Weights of a small GPT-style language model, trained from scratch on English Wikipedia: width 192, rotary positions.
MLP neurons of a small language model. Each row is named by its layer, matrix (gate and up: input weights; down: output weights) and neuron, and shows model dimensions 0-191. Each number is 500 + 50 x the weight over its row's rms, rounded and kept within 0 to 999. Numbers have three digits each. A neuron's up and down rows have the sign that makes its largest values positive.
After each neuron's rows, "fires on" lists the tokens most often at its 100 highest values on Wikipedia text that the model never trained on; "fires after" lists the tokens most often just before its 100 highest values on Wikipedia text that the model never trained on. A number after a token or word is its count.

L11.gate160:591477464412538569486502538485441493495570465500566526391559510582530464479589419547560511465543444527490432592448406538512473493594436490500499540454460476478490484583523492432447562463542562516522507426460433498500456484457480540548444487507517465471439415516534536547527495503585439446529459477535546465452576498403482542501521428470521526494512496498661490524511485482453577576612474647479512425477541549453524554471395495544444532541376478551525585504491500473470439514487548464535433409525590529529497447443536458559469481436486597518514482587560492546443533531497547469
L11.up160:571446564549475512484466481566522485532454522492522515527550555401504455550490552487587460566541490489538415494442518584429580499523394470516514528553526562474506563524447526540501622575470518522486515439440441479514505485484510537515482496592583485602332482418566488556538468489482573454471467526479474484465562528523439574567506427548459519389445499507478496511493451488514491519579463532506461462542498530494534481503451542477564515506512489460351551557454479511575480485477422469404562545570578576516623442417570485510511424438462527521463451475603469456473512486383438482
L11.down160:472499563513515457557553554479567481537572446366499546462491558554438514379505491509435497516556466520516476479511562463601522459532516515500537396549512538495588478447445452423500496525457422406489517551528524542597551410579497456550449575516551435498399436504482489508506435462374445514483504448499483431547493492439497491494444470433517531461517410598475520506542428514540548521474495604452648507518540496521610487504530465597485421512461499393475545487534501509493446473502566519509500619576473502604472484507541476515491479434451524456497447511589447554531440473499578454
fires on: "ab" 24, "ro" 9, " Re" 7, " S" 6, " P" 6, " W" 4
fires after: "-" 17, "|" 13, "est" 9, " |" 7, "h" 6, "C" 6

L10.gate83:564550501475534529573443490489510516527525537521527473541427480568512414586513544506553448460505473433538479484521455547568478480552578515580475509423502538496474496508500544465569556461540562483454542492532554473544448461410607548554560518403523491440471535428563468455430559462520550490543482492535462523509542544542533555350438459546535450565574529622468487515477319417511461495484515582457533502428527465524527604493453399539455503457452498466561465480558534498414535498514470555504431508558453545504389533529549500475483628538445546514548536405561479516538489559533488595
L10.up83:577458513485585574458444479457573590441651593507544434517440479543592451434553547568526466465521509471546553386491548497450494567504542521481494484468497488464461576520458490539459511477628483464552500427491525451597506405443464487568484428505520536510444544539477502410415438482465566447440463478508484543489534519447492546395469595493562436513530511581518501547496491504517469494579400571500512511533491459519499554595497505452504474518469554511601454451576453524462508455554634482461508479469523569432443488527516424520436468400524549507486581425480569499493481483522597520
L10.down83:463452446541473525538529598443530503415428503553592504494397533460490606443595438414438489541456502519574502496553453578529539535455562420525506551515544490590542408480420462561633428414524467480447516538520543456455562467493452527355532496475538494494522525583495535448499525485553459476488588485438438502533484453470490600404504520448518473480519506451463564559538544562432556453568474584479489505550490552556435432497500568469515449480490554512453487520449519524561555541479507542534565600504478425513520550484443522516420479483516507492405536430439553526482440401525453574
fires on: "==" 55, " |" 24, ":" 8, "|" 6
fires after: "\n" 67, " Year" 4, ")" 4

L2.gate38:428481454604543523473517497450537421467549545558474457472481507497565560419481538590480429418483614505459438512523467594523421546504527392494537547442512414538432465444451537501429540493486485476475513448435544493452505561396501519471552465508525516488478439524464590562530628496549449619523525540454435482501510530536496510528447462583472528546523462448425446399508500555491485492572571414518477472371519533550501405490493554431509460525496451494461530482535536425544606577459547439542438492553520465497458410490530528414487526532429556498491554447513623575527487447520499510
L2.up38:448499416492411462441448464448490526468527499532510534489458521547537548478547672411436514532381474477575547457392522478511539458462536486476430486502433525484504488425452453456453517600553548496438446456446504514458590453479490475480621546482492528533406425458650441536500588460508489480537534461488577561547458476468445501419489419561491493496530491543506586531517535479527399470535479482428454480536389519535585519450525469535492510499491413504440559487498534600430467475461462465513495468629463554495505585567523512526419583490462483507523451519470546543485577499545542481
L2.down38:548464461491615425439553462482512401458508496516402523521580456522488483440395500484519492403456517422491515432521546468583414476459495475427506464412453482482440544478461510522520437460490589406531442431493440475520504494524402620576468500471517494481499595529520603434515487525553575576549489532515429462493463545524428447531507523467551464591503437533524463469500444488442540408484527598429546499466560448573450609479568445443531535435557522457408528482542523492522548588579547463468562482540493450545535458514569471479479522514496472439474508431475545564461615466452470534
fires on: "ian" 30, "ant" 18, "ic" 14, "oman" 11, "ist" 10, " polit" 6
fires after: " S" 17, " R" 11, " D" 9, "t" 7, "at" 5, " v" 5

L2.gate281:443521574487499477491591556433488494467532455535516474450561468585496420443436525534394455542474457457627460487538463540529537565564579498477456464519655494499492530477540501422522513505433497537490547544486546484454515498501456454432479432486501460468439489377501543518452501478442481482548462539466452550463413515439499560584486553438502441515552561570517535470482389502509475607607563566489513473464498555559535455509545586454452450546496424441565541548493487515497430483541433493550523441459469505417390532510487537486564551460474580394563483565552533574483426551581467580
L2.up281:430414593422580491544502535465478497579498479586402592506540490416490457491451437497449475505481472473545515441499426560473518468427530384520526516447492485462602465470565513417468523548495572477522507477535504442536390516441467507387433543462459517410450604373524521520531463448468500544510516518533656508576440466519522515523530441435479436554479473521512409469489555501405457494479486476518561552577499486508444491531544469559378525427506522472461431534525511435397542588487504475562463466523535536512441417505555495508485516498513565568540447421526510458464573507489445444
L2.down281:444528483549472459488469592520446564501566536545536457436506432452585508385470598478419531498420530490477518548475492476454550495425456580541445459624462451460493563464581497395571508482516419525475439495562552516474496517409417465505488433455490414479404523475472593533468443513448461448498531571528486510498459503422520574503548541469489464496374461558546519522531495592517563470516501515409511516486578485569533448520411559575410413447581519456485486505511515503542572532482569414475504471466502499567472507498372537503564545440488489433537548469540591515492508601547481526
fires on: "born" 20, " born" 17, "ive" 16, "arly" 6, " rele" 6, " life" 5
fires after: " (" 20, " was" 13, " l" 12, " act" 8, "arly" 5, " arr" 4

L11.gate24:565476456489463507533580473466509464504467536556478493488497478398557417467388480460474447435503543443502469603577493490430447475473507499518545510589598602523544523559402469444469516530497513547440546461441574559499490468494473483603508474538476481452494494431542426563575565542516408409591470517454434434494628543488437541541538416540462446521526513531478460534500475539624506510450473424543539523485566497586548585519523544497512497389533465383512485501494520457402414481430555391420485452500486481555472472496533468396451523484488577462478532580492537499492513503537464540
L11.up24:557485471511479461480523521505569605505470484488509435508530553515628508446604562430566478486417563412508503510437493535506416440469500442531560501548516519493505504410555548510458552560484463547469446534496506603594504539524631512550562423550433525480500583577534459538478393499515444540535473374493516468505412513424463550627546488522545418548558506456524466488492539500523415449547496443488577412558549397559523517450475502521421474505473553538504560398544428476513425505525506492523499529461483454535456425473407536504516547483496561510496514638505548446471431477514523483
L11.down24:527524474547525469542505492409504532448562532477573555486477552638459583518546589540467420479458526570577465556413503471466530482532532491469501468551469530534591513487595537582518475511595480470511519471384438518487451450545552536512432478516458534485530383552431516546440462499470580559456498499579486490521493544478422511486451501535535512453495584493438516491456476590468494523639524484550432553626513472445544559593458437516482436402540569586408442490491557518537478443468507510531505495505452418401496454495500491478485524545389456513520521529503382456493478403484554445
fires on: "ur" 17, "ar" 14, "b" 11, "mer" 10, "p" 6, "ran" 5
fires after: " f" 25, " com" 12, "ur" 6, " var" 5, " ent" 4, "om" 4

L7.gate284:547475451535527539417515430427439501459461482559404506442483454531560480531402522456512525459454432499535437399582563480502463386586474527510514492498517488515533549482590365471572505541439575467477508588463487518576540501501534499461572414533480520418460460547507421470531483455457494515491479553506561466495530464532432482481541524449503610521524458513536489621538504504555518572480505502471474382474487559485602437460509500520431438426477411539506390566554479503440573496467447627554466439475551551532478415457553469470451517588426609509489554511563532483452487483487525532
L7.up284:564523511559489526476530434516527485453511471552467523503539459481508459458483536486546497469457394462540470470464585454455381389557508458503470507496525564518526538492486514500571505503435462472486415567527474469560519388505544430390540485479413439532557570466595446341559524474466491498436499446586507407445562504409462552454497467438557527501486482520524440462561525476523420580521534528523459516586430527510550573452561574558384543522410526521492456523572496447427513476531462546534478400434480532489510449443552469562523416543540626589505458560444519485518500502449477540
L7.down284:532537477551476514522522504525523479480533497499570563433506512514524465406504487529532507502537486481517471554513497488539488486503468458499412498474491493530448523494453508545514519510482180469572481525476506524538453413485543439493485603476458448562544520441504466416564467471509467515504470429574476410448523514362475555479483513510563442502483517604524421474473482488557435478476588511544471539537447416503500557457569530537487563540352560514549510498547498491408476465536434417510513402552499512475523446459525453582484396439587527582547481506468457473519530500501501534
fires on: "-" 83, "\n" 5, "." 4, "|" 4
fires after: "\n" 87

L11.gate86:502480415592527567564568567468397477527375499582455511480551351487549531439508524478571399521498441551474496513556444542494536528464506492500501434414584442463466547513512503497480500498517607544457520543462479461501501483449542481469571467556574533451447448447482504473557503458513527415557538427562441346506491502542506531502501524465591585527420488549600521514526499482533550543568529483535515507516533611600503523489427524521500445519477507493430479602567508481516489492479505502509547437573515564591496519389588501499398579495453493445528468572519496540429531481471447413
L11.up86:494525598479470411464508496470460515498508488419513509488455549563442451488505503504510487468489443488424529445563548562502475577544494543412466453496451474444425517516552469538534574518448425467511497517552473473449458567537491497484416546544525469410456486477486461503447574464428643580450410470518559532528496416515568431529412571531487534436567522473550491454587495524496511407566572466473515521451459457474462388503463560549575383426470501479590541513511507410531522559525461605574447617445452453481468552362512541552468518460474473491461484544483460579433519521564462429
L11.down86:525458491480517492452603495579432524457468445514443525527526459480431544476390519443443550472438498479546544571420618530446466418597453499512496442484492500549530455538519518512488421525562649487501578509545471449507531484509423489410451493462540516556499576400544587546547480474445475422398574550472548529512440499491517536516519510545528616505565541544498499526521483390558582515434577512493448468481383553539490449390483448495467462460445539480392526485538459452434517496438474459374582478562529430464427576505485504472473514450531465492491444546438491503530448510481470467
fires on: "9" 17, "6" 11, "em" 11, "8" 7, "ap" 7
fires after: "18" 16, " 18" 15, " 15" 10, " att" 8, "il" 5, " p" 4

L11.gate228:573599457476584523468542434451455513436500478603518510522561412387496405612442510505509324474455410556559528459560548531510496397442499514539447494433482539493510504556486514394598494501457525513477537486463558498549403463492519516530496504578475537562522458534496531473464512491538496544428472430584420524416490480459424502585499518534463469571472505492476422516508559467576458465551575428462444464425463452465581500586541494501505490393602451432448464516606550456577423507486499518482454455540423467517500481519521477499577591482482506489520516458522462485522535523496441521
L11.up228:492548471591445488462568485439449505610502541614534444528513475585553493527516566492480453491450526436523554573513443430538406462514500458565397479435536489506498512447516504543515424503485467471540526553422542498464471479568531404484492493386527459521515511538550500468541473571529527479416458385458435465463536444462465583469503546554458466510523500510512471467569548521504488534410435523578481444439513513526462575540344516494503591386481556389512577521476515420501513445495459463508441468590444508485609390503580450502490502564463590490427494471482495445496426521562489445
L11.down228:529487587580449534467442482436533591540530536477508577501460439533494421507481482463476580541502404426528509440418416425538553493501488476502564522411521532467496534452588485514445585470499345508516433517490490540527464518510443509465534546580492500496533475526518495579506443520433609467492556413479463556536502488456486538529500496500432580472516510560495486498492470462408435526515371452538587484507508494419499472413455424585424525505612498416477570555437390422486449445545418425503504563482530468529488460444488470514439477413431538566581581448538525491485475497550432491
fires on: "\n" 32, " |" 30, "id" 4
fires after: "." 34, ")" 14, ")." 5, " res" 5, "\"." 4

L2.gate114:490414488530535558487447441407465551491544395377554496409553427485524531516455502560555448461453499497533543498523554526509495449446390587432510514439490593463490488474534455399502544505484540447457502428385487544510478484346391498501488559508474463425543444545587501493583516372510523502499422464527496494394496451512557512526473505456550511492532572557501534504542411585533464514478475541473482437427467466477462485542626567540548497539499511473507544570439504546516502433498454512584479506512470512453402526501478508466505473508509494487474379617533445413517537473545576497
L2.up114:536491473501510540462512528481521514509557486495509482484544475549512472534489425446515383545476486535586477415438460487519617505526479475460545465359617430516599521584490528502515509558565468479487511482594429603405553385443473486437490465596460517480489429471384416452429577535494558479435430584508437563425551454532480459449533528483435561563431436535528586496526439506527516432492502488439426487564466478487516496546493535522454416499549509409479490529538462488538552476524473546519460532470507499457493470467564512578467659470429444525567501507487509520520581581477481552
L2.down114:608413503378410506519571498416536519485529549592467484459556539465576531453511500457494488437479487544523504458518525477542517484478541501554460468475466409572561546515519590584465497530580595506541583412454576505500473399489545484497425503483485444558516459423420511512525417498558481494541515554485501472478451528478491494465504497515495501463476529613509515538531573490585434411513518556485473488480493528435501466606529385445495452559513463503406507555543434468548586440583528476476530468416478384521547581531512543515453586456571471682499536532489511569482462538486482481
fires on: "ass" 34, "us" 26, "as" 8, "ost" 8, "act" 4
fires after: " h" 21, " M" 12, " s" 10, " B" 7

L3.gate195:531447447569432549544545469464437520434563486389518403483488422496585402494423540563534510470569512568453368462551467500525525562555473483413608475493624549480449524504556483550530534512606509567388568569522541468504467494444508569500530544428529558471586557404485408537536509551480469532585516602521446561477476515485516479493522472524503536555488514494505504507509480506468468542538590510474531444442420508519362488454569478481527535432515518510451528524433442444464408519439460488405543518554527517547542487521505470485505472501394395519519509535571508553465489454440456542
L3.up195:529453513537532422598454453480505499505574518607533517517458496482553480391444416561551514499505513489431601445363444545569435576538489502445455481493447495503538490515483547501446613521469499510415570533504444496530502419552468548561510489453558455488524544363598524513576548496430485447415536486371483574457496558469467542580509543514423500501544553541479454482500445548465451569471471469470450452544453507540493471491589427478525450463444418477467480551444500467571561585444493428517521504453495548536445511578574553467544356430461460532474490544543482470529491492563548486
L3.down195:523542461485532409468499437543513473471529631367494556542458512509491527491503446482584457520535474425533483576433479416442419592530572564486549506500514471482457502593463525572593478474497441422600413443474524458463397444483601471477538487450489616465468550496484429472616528512484461563571505510554508525500472569523465529542492568469498562477511476471511464443392548505427498481444539503522501582438441532530497467534472527496554468425495460603525535440598471560501503545541489449505619454491487578518462519469489482574567526597566556563513512506451468509605499477448558510
fires on: "ic" 16, "ural" 12, "ist" 12, "ib" 11, "oman" 11, "b" 7
fires after: "h" 13, "ult" 12, " R" 9, "ra" 7, "ak" 7, "ient" 4

L10.gate383:450503547460563505414569546518466408626447511526456486535482516522500464433508566512404560465396551457542569511481531582552482449492531562415495502531492581477520487500446508473499543556507558523520465540489507503468403593430496551462573423525508599523544438524502451457565477509561505494445557454468520531545459400446378524483468392535471568494502490425454434521482439451561395528583451425436500420496525404506552574501462540461430509537476447551497462555602381434515474490544486415468564501497541479509483504477459519521484471430469526463457562569563558523470569530585539488
L10.up383:376522480516514381514543620552511466560571558578523446488546466470524582547483559476436397447492479462523584459507538439528564501451445454449447510534608535576507459546472439409452567516507473522456499557486499526584484390513553520471567523406469504467456468491540509487565372487547482452537457461557601464574530506571487501512454470483502543558521591480476549552578531442549483536474654537368468454527489480508513520485428507417528510517497498518566499606504510415538506424530470558556570486390501507494507500532556468504430527504522471539481528486471501535508494543532405508
L10.down383:533614482449412504501451452414490541480412473583548463502584498500548430469597537449515575533396555471512427594465517526507531573538522520490533511450451440499508545561525582549570571507543412602474475517560491571538416518387467448482382454540525463468554433484493548471460569561378477533566519447445535591502458510421493508486610435512471469393547492510527456548438488530442494433546439578433462552468492468496459398440453466536550494506535467439416509459538461504457511489510472497459512558430439494461535508549562477513563550555505500581491467502542569521474522523509449478
fires on: "ran" 12, "as" 12, " for" 11, "en" 9, " made" 8, "rew" 7
fires after: " B" 36, " F" 7, " b" 7, " M" 4

L7.gate420:477453473515562500471493418496534507504491484583505437524458448419471377547479555427475468452520489504559428483497482610588505475477440531489457510496449454480490514528510484474564513557495494397545539502460544609510469476532462547462480391488511578426533503541556428496553510526438523537503454550442441390440584564528519532470561556406469479477447539578560432552478589518494589555577448449474501494555443554453595516565475542448448481440471439515612363510523484520488440456518408512558412507547493485485517452472451535531538510571431368500476497449470537418452474499552552567
L7.up420:486469568554510482557486495491467538456484523603524482470589414499496513564464539468364493424535489489463585517494474528529451533581526466484546447521445491442497524471506525508423486448362478499475526473505522576579427483540549534570529401464473469473525475471507419563599526535433460512486562501470451524481530494479464584502481643504492533525459481426545507578572503524552524551462471431411513379509457565402552503510502523505486494513480629545460426534551600437466487559552404496587416502535517578489565435548444495494608557503528495568530506502528599493497559482472467415
L7.down420:553454558533474439484557421492502502457446532518594536534483473503580496500472534534453484532513498473503556498612464474441523595509437511540529536533506466492462515560536537531512464496545201493564462446450424486518505549483567488483610541569523529581518444478481484577531446479625542477459496490487486495467443462542523481520570540552512468494453454449471437512637452453470530476515560492527551533604491499471512421434553445509511472502443514522544471475483520365535465454546469483517495426474572481531472570505529447527493472467491463495599418533485610512471546517578489513
fires on: "-" 46, " |" 7, " as" 6, " und" 4, "ike" 4
fires after: "\n" 46, " such" 5, "s" 4, " l" 4

L2.gate446:600524514453588439497533416520564524527523473480452532468473410581506389480539576423524432418506534515435517490514493593586532533483462456464394461533466527515493533465444437467560440598605500465569477459476474526546509567516568583530630433461511481462512454461506568552511533540475594515510508518542554553458477489505487560564466438555490459565502462521483539496451369546356514503486472577460508578499531461597530516520506500524371552407490491499492468480480520438484479467491505494596420373465494554508490535519447477526493517541487489381536438495573497560502525463513543518
L2.up446:453510418418508454521475608500559546465392461496545526485557578504484514455524440578529426582575468511428471487403412532531546491503603474532496432527559491506471656413518517585576471571489489414619559503536574543462545538452503485581483434421532479472503540537505506485530507500550501514468510401555600440499456490425537543498484473573509453459572494496490560535400519434517538591435514578466506534528438490483504441505474493478478509449494411587502524489495609487463464550473499513467426586498470476537513436546458501440409514576528559463501463498509524555387539511446517473
L2.down446:559425562441513485521470468524531557459381515476445544488456537422512467497490487551532480514541506488516473537518510497598496538453458579592563573533455479614533592405512567556461479540610440434545451477602542481566507453510584561506635462425486535504534490486467502535443550525475522485571497543514544521486508514507493484587540448577595472528640489499465460553498590551421462469452439506477522566530472502443568455461452492426497455491485548555477577445451571522486531511452451501466420468506501552485468436488489546568468524490593543676531472484443492506408459562474457486
fires on: "ice" 22, "ey" 20, "on" 17, "ual" 12, "ior" 9, "all" 6
fires after: " pol" 22, "id" 12, "eb" 7, " Jun" 7, "im" 5, " Le" 5

L2.gate34:545562479576492529442456523420497450480434502453510498502462431466469471415462446481584402513568524490467501477517609474535484489545443467446418534573466495539527526562539394494425478540491540424463584552580455542544470465519576542587515368486552459446522519401495440380407522495465496529489459472430564480402499480487491529456486548482459399471464531473439489542446533510482457517442419494510423527512503518557398477583426451584489526534468556564473424516439466543444462444506528502464481573481447509477508549527530442548482464580506496453426570618602507495524449536569575490
L2.up34:414556481487456410479548571429590530465550519512517519536472579456469453429613576448470515408508484565444438529472549486592449470389597613475556448542492430507577538499559560557429561511549523571534501490500503518482516459481536517483542509400608541483556493494441525446528478478546538471532545489559513507564474453520506561547526480499523408551577473539532512576474453496522383598576500583496525527541466489580523486466524428438442598458517541565539490440462507511435489570550451474470480505493504501559648466556417461518490555554577526491560491564486549481421466538485525512
L2.down34:461459507499553515504445621522472497483451519527510455544581532439565471525559539391557490501518430590468444560507509490594550594616563485522469519547452458492512591524551536524457530592507371624523454430486516474642503565465604478404481543477470460472515480471423427519474568455536492553536540472442529514504476466511528466442578569479563538541549545449464480553482517518617513483447466497484383543502479521436507549454439521481470441448517520433480495448423539431490549518465533572505459492429448484465452524536487500498406457609556512445542464488582558418489477453511516466
fires on: "ill" 31, "ice" 21, "ootball" 11, "ey" 10, "ell" 8, "all" 6
fires after: " pol" 21, " F" 11, " M" 9, " c" 9, "eb" 6

L2.gate460:442522446489529595587519555386496494392434470394482443523463493517564516557562463546522561446613458499577467533484574581506426509519521390433497539508575511479491481546482565487476432548500488516447481484535432554485436504436425524481509458463605467497442517481495447509483513429576486576516498560466477483528420443552506518472480455495434446551520554543491531473498447478497507432500446490537567524477508405508443512534521583541535404481556504421522613547488497514548517538465507568517500445519475508569451585491560425592548478475449423527453460533601346505450554577508580557
L2.up460:639495483502515521548550533518499525502503449532516572503454522504512489484582476506414468459452505506491466555455510351496477432518408514572530467591462409457484488540471611464510535464537486545484513487499553507470455522555545549440469451565510472443569494428518478382495554338510419578622552460527554557574479489468512432443430383491565539466473501561460561487486508436522593525543549467566510509464429617520511512480460472489512484545539535420508517489521447588468509487462475497413553575507493513532572481471515524591572457540601558510509415478528537489466417525571512459
L2.down460:548561475422486447604461500604503513555460543555545512529551511493569542588560435547447492536498446475517544466335549519457526504480430415462509617562528457522530470534463536378476518514515504340460419491546483516457546528476476509512370476502507515443483484466515443519467459404563423467599440518504410487487484501515450513462466529444518524527568501569569565409476480527459533442538596442517473477470535571506413536415462489489537518560541524577441477546450493496482478508481516527509522555529527533529445504503612469545463497573479539469442438503558396464440486574563539559
fires on: "en" 38, "ad" 35, "an" 10, "irect" 10, "A" 4
fires after: " M" 22, " D" 10, " S" 10, " s" 8, " tr" 6, "ech" 6

L7.gate470:543431479485562539432539538546502471570555485574506473504450479488453479494451435510432467495513518539619514520495614476525499525550431522486516521483556467437537510589479440507494426637571536516478518602471515515537436558493572448488497470523456532496406504482487488484448482554505522518434426408511474482430511493527431484505520438448480564576575445534450416587464513465526575601646435457456549387553411455459475530471612501428464518448488467586436481493544472532526498431539513548444545471455553433567511513466479511504474542445458536480439546389524632505432485497460495438
L7.up470:573464410529509435436516539577551449541482415536429583482544518386682442441433525513463434520518492482426453490436451467449553425488513369514412529483556529553502481452552467537534474500534477548502467529484488461529544519492614468561513590523436546563523535443572447547484486508510526565446531518498459484503458531467513534592567494435496512469528578534438544570461517483543566540468538439521457483450481626563431566478491590530510505473517494481538464487495506466541479454460520571473602417437521436411478555553518445479453554432574531511455399547456507470514442469490476579
L7.down470:536595451578465471494525477475552453485498531469397533503557523526553429473536548476462481485447440392576519473469481499512532455466599528461476467542483531519474523552604523484483545427510429485455450556523466493506509495452399488499501443452507503553451535510472566574560405529448453590469531483438460565510413589458575539454525521502470485489450520502586491496433452606454435501447426487562431510492468500559496596425504572468508505512574482476528538460508448529401434527521492445516445594456453517388454510548516372529386499518636438428541520518425477423558537513544486587
fires on: " In" 53, " to" 15, "ran" 6, " Al" 6, "-" 4, "du" 4
fires after: "." 52, "ording" 14, "\n" 5, " pro" 4, ")." 4

L4.gate486:571507571562527526535426528416445446474544416409528511425498485561568487451611442576465577439473463491561394431543517556483448534511432486519472550529544584508508461510448456505533527502556554420453564415579462509616467469464506543486485470454573540432491456542542439484464464507552341499509420547484473399439456430459433477506489514492540533555605589540571453499502510506460486455542496476477540417421490548465521491419432428439536443455546490469526545485500473476444504541563480496541500425525560541617425463509557453505527487490433466488456467522520397496518495470499550580
L4.up486:551408623495535514528486516458430469590532471488456540500434457530482491482603509535527591489494590488524514375555387454471461526546407510453508538537525496556411452538435514541503539451533505480489486513543484530473513493466503523433538547509414451438543544584520465575549444442491458547528477429452585500474454468494447415552514581499433513418546656455488408457513526548511541454409515459530524493519541499532529464431544557449566490535509451460569617500542425511453546482498483470517544507588514585607496496540495527486443472425457507453482451511570446385527464421581466485
L4.down486:469487472481493511475432566525469563494588547439467401472409522584552482521527448546558413519506472498474488443438457560460457583443453452499461498576554498503509514567403535544463460500610381518529476410555426504450490430516414556505458486478577527559492506534469502474547505439609469499481515502518452523448426456583506499488519481432571508462539541417509517378531509515510584459409446523562437508499456565561469527551498539459585434444449433504506535505571458463463578577527527546513553499480503453483455454501623557549564524484552481588477530464529374436493415532521496593
fires on: "ad" 51, "ud" 11, "ect" 8, "and" 8, "irect" 7, " direct" 5
fires after: " M" 22, " D" 7, " Gr" 7, " S" 7, " P" 7, " a" 7

L4.gate265:484493504557513526515487521522513503527488546510492517445473567524619423554534528483509467422462401499546411512424595436453463483516606500574482372452472505515408517536460425423467541496486562515507479539480408585467540495513522493418458495433454521417484389479506530502515509583580474444569470545526584526437500554500526549432510555411430475417468401599489473508551495466552545518535497538450515431507533475471462454426528427608420544448546434600556433518462511467488518456473438579497421424548543559436447439412517503501530569557482487510497441525543556507490513550444565517
L4.up265:418452503534521465494471451568513473524577443536446538485571533457634460507443534535493363568445447453524514529468493549434475496557481507479425541560514525513561483440506456445396594554512593509496480494516453479490466395416484595495544559536427443555504462579472472480516403455552597463549525508413423487512493432510470537508596451486546477534464579550486515555509515560454496548344517425481588446525535424507413580419534528532542467488565535556501457544460515443551544484500478460451440517495506537459500493552477533552503470478491412476487483562393476578500527569566517434
L4.down265:534463495502457449526524576473502507462535527538467559450409417500526569507489524469517462525491504538464522478540455551480544548438447447388531552502576447439485400543543535511494426567449301536440574487410502437470364481547531506399562528502506494450501575557452460531465521524539488427600502525465431573565460450479540511528518530428403529401490547483535516479558509521465553560499529495487485516421640473480429493509447544486464486510460498453565562552487570485544532517536483501515513607416548489540502488463534460458511503551513467354422566430454562497456501541548486486
fires on: " a" 48, " born" 14, "ering" 5
fires after: " was" 35, " is" 30, "uff" 4

L7.gate463:442495509484501580401520462417456533461451488534470547492449432465562454553429533579419460462470435484487568485494550441499543488577559550476439504458501480602478487410556497489485512523505519582476514585501501486584480483439601511579516569542558484390471450451443513501452458434491568481539390623438431561529476432604403507422506607500517538511538462513484535518521546572451545498418448512597563499482529456494531457488551398478486439555569525470461527437579478455543541536495489468543506506485468536466533541446551510406391547462399515478517527511565511548441447498439443465
L7.up463:533496562471639513523500530495494500474479549436549533563509582456560489541467466563460573479451595542501655452567551516531465543581460538578413490538519568536484566573425519606579565469539491532495479518501490408477497539523546405478518450519452506538478510526564548404558570454494554528556393430494508556531527544522414563437402511603582504493504526505477500516417453589500586505459583483485513454457495467531430457504610550439536513489528471513544491449487505523576550531485527534479611524503580522521577517446484517570451475478521571465590484531465521527487436514463483584
L7.down463:507580508536410449610440527442505449536420511499452562519456581507531545579531541547433554558586507446460458518508504512484470501543592487481519585486482500570411487390494486523520463478486455486493500491439462532583571515539520459482522459564547485498488474484449564502425457478510489443484453522489511516491532580494560619418399525495398456516534518573485459521445561372493515568534510470535434469523505400529529448458435477465518503572508440493446448337549536576488541490489457474472475475467416610495468576528568546558433446449495463352427455427482521509490500500571493470
fires on: "==" 56, ":" 29, "====" 5, "===" 4, "m" 4
fires after: "\n" 65

L2.gate245:543549487505468567506494569488462445460556624463360458493496471542474511439446545493527550383546498517490509525477419475565540544557498487507512578498519554526551482497480460535537584602616506508483526612583575582431434463491508491520515466437568504482456543543440461462521461491508408577627531556490521470501573549588516550532482467611532495604484508507410578496540463506529629510514459442501458505459510441483475555459588463558477476430568400567506578475483522494547415488493423485459579568519537545537521516490477540449482563598534533511480479457531462574469483449473505519
L2.up245:515486470453417498487463499490490561508452444476539358571442500467534543455492424475536511401485507546430361486502522543464568590556534465550445547503541492508560488491471443531499464498521508394485531500482501447466509545544576501410545390424532541520543454529505482559580574577442526472520461546519588497560446499452536526574489475476472576434522508527470534556489573531406544392582645458476520487493486558471447490485432519479490491520456555476397508467507494475496500420462533347498482441501472589490514463482550538477493471475499569462481387546441584569381486500508453461
L2.down245:511484500370475539506517519424506508456590474621611450498623535496621490495415497517409458482511451548492437485497488456446491622481433428467476484521495464551460462478451520587569553570429628508519551497522512467485462462540466546527499532414498534436492436533488484534479566462587417547491522586520573499453471537517487435516561536529544462446527474465554504483516561448486650573588486520603529484493529563467496420472541522481501493457522477524544499461423563499502566481522560456465509484487427526486427471567602414513518432521495490412514475536420545487424463572510451478
fires on: "ural" 25, "ical" 25, "ic" 20, " public" 9, "ific" 6, "ublic" 5
fires after: "ult" 21, " med" 7, " Med" 7, "let" 7, "ient" 6, "olog" 6

L2.gate11:550509499483513464443481527450455496443535482525470554401416462569545483464485454472448494462537451508497520527535534463594482459471490537389524482521525423531564559498452503487518484484590536457483531561428482480541424489410530496559557541423604535368474491607469469540484503457504585589473417494494439433413512418477597507453517491478570564530437485544506520500487423497542547466588523518495550498444472527513536437493537487540512489400416477450528508502546493504429515528434516530431514499536529476504458517451511496511472549460477441246542481581563585468549457481432445569
L2.up11:549462480435495469486497468503475546535597422415551560395435515451528458440515393394476487519519443568602532495457480463484431479413412495478540494550481499504549474420464487553554473414578440453618408508540512488515515470520493495511584506481563547482491505594441414563486458473489530509410572449454516474444421444438569388455519503481590527524521491421414531489461465538538560432435540541459484511460485506511472388599468549528467492427507513476548537519378455491487550420433466544513517564435456470575451539545476591481526488444564460454543438481515474441507511492528508523
L2.down11:463495510507405461529522456504497510484554565398522455500509483471533500597513476440472538463539466558542480529409528453488467601488475495521496466561514436501577504521594553603557478461508448467500353510540441478459526480425509431491487481492501475567488545498388514577477433519480464561400558533530578560515407541508562473509566444503481441521547473466573474534404515537579481440510478516488473488466434444443455495577506527530426474490534480546460442445420475526506497454435518485531496536450450444486460536549462542581446465360529466694556466454450588396497423484537513543
fires on: "ight" 38, "hip" 19, " death" 8, "ength" 8, " years" 6
fires after: " l" 17, " L" 16, "s" 7, " N" 6, "ers" 6, " O" 5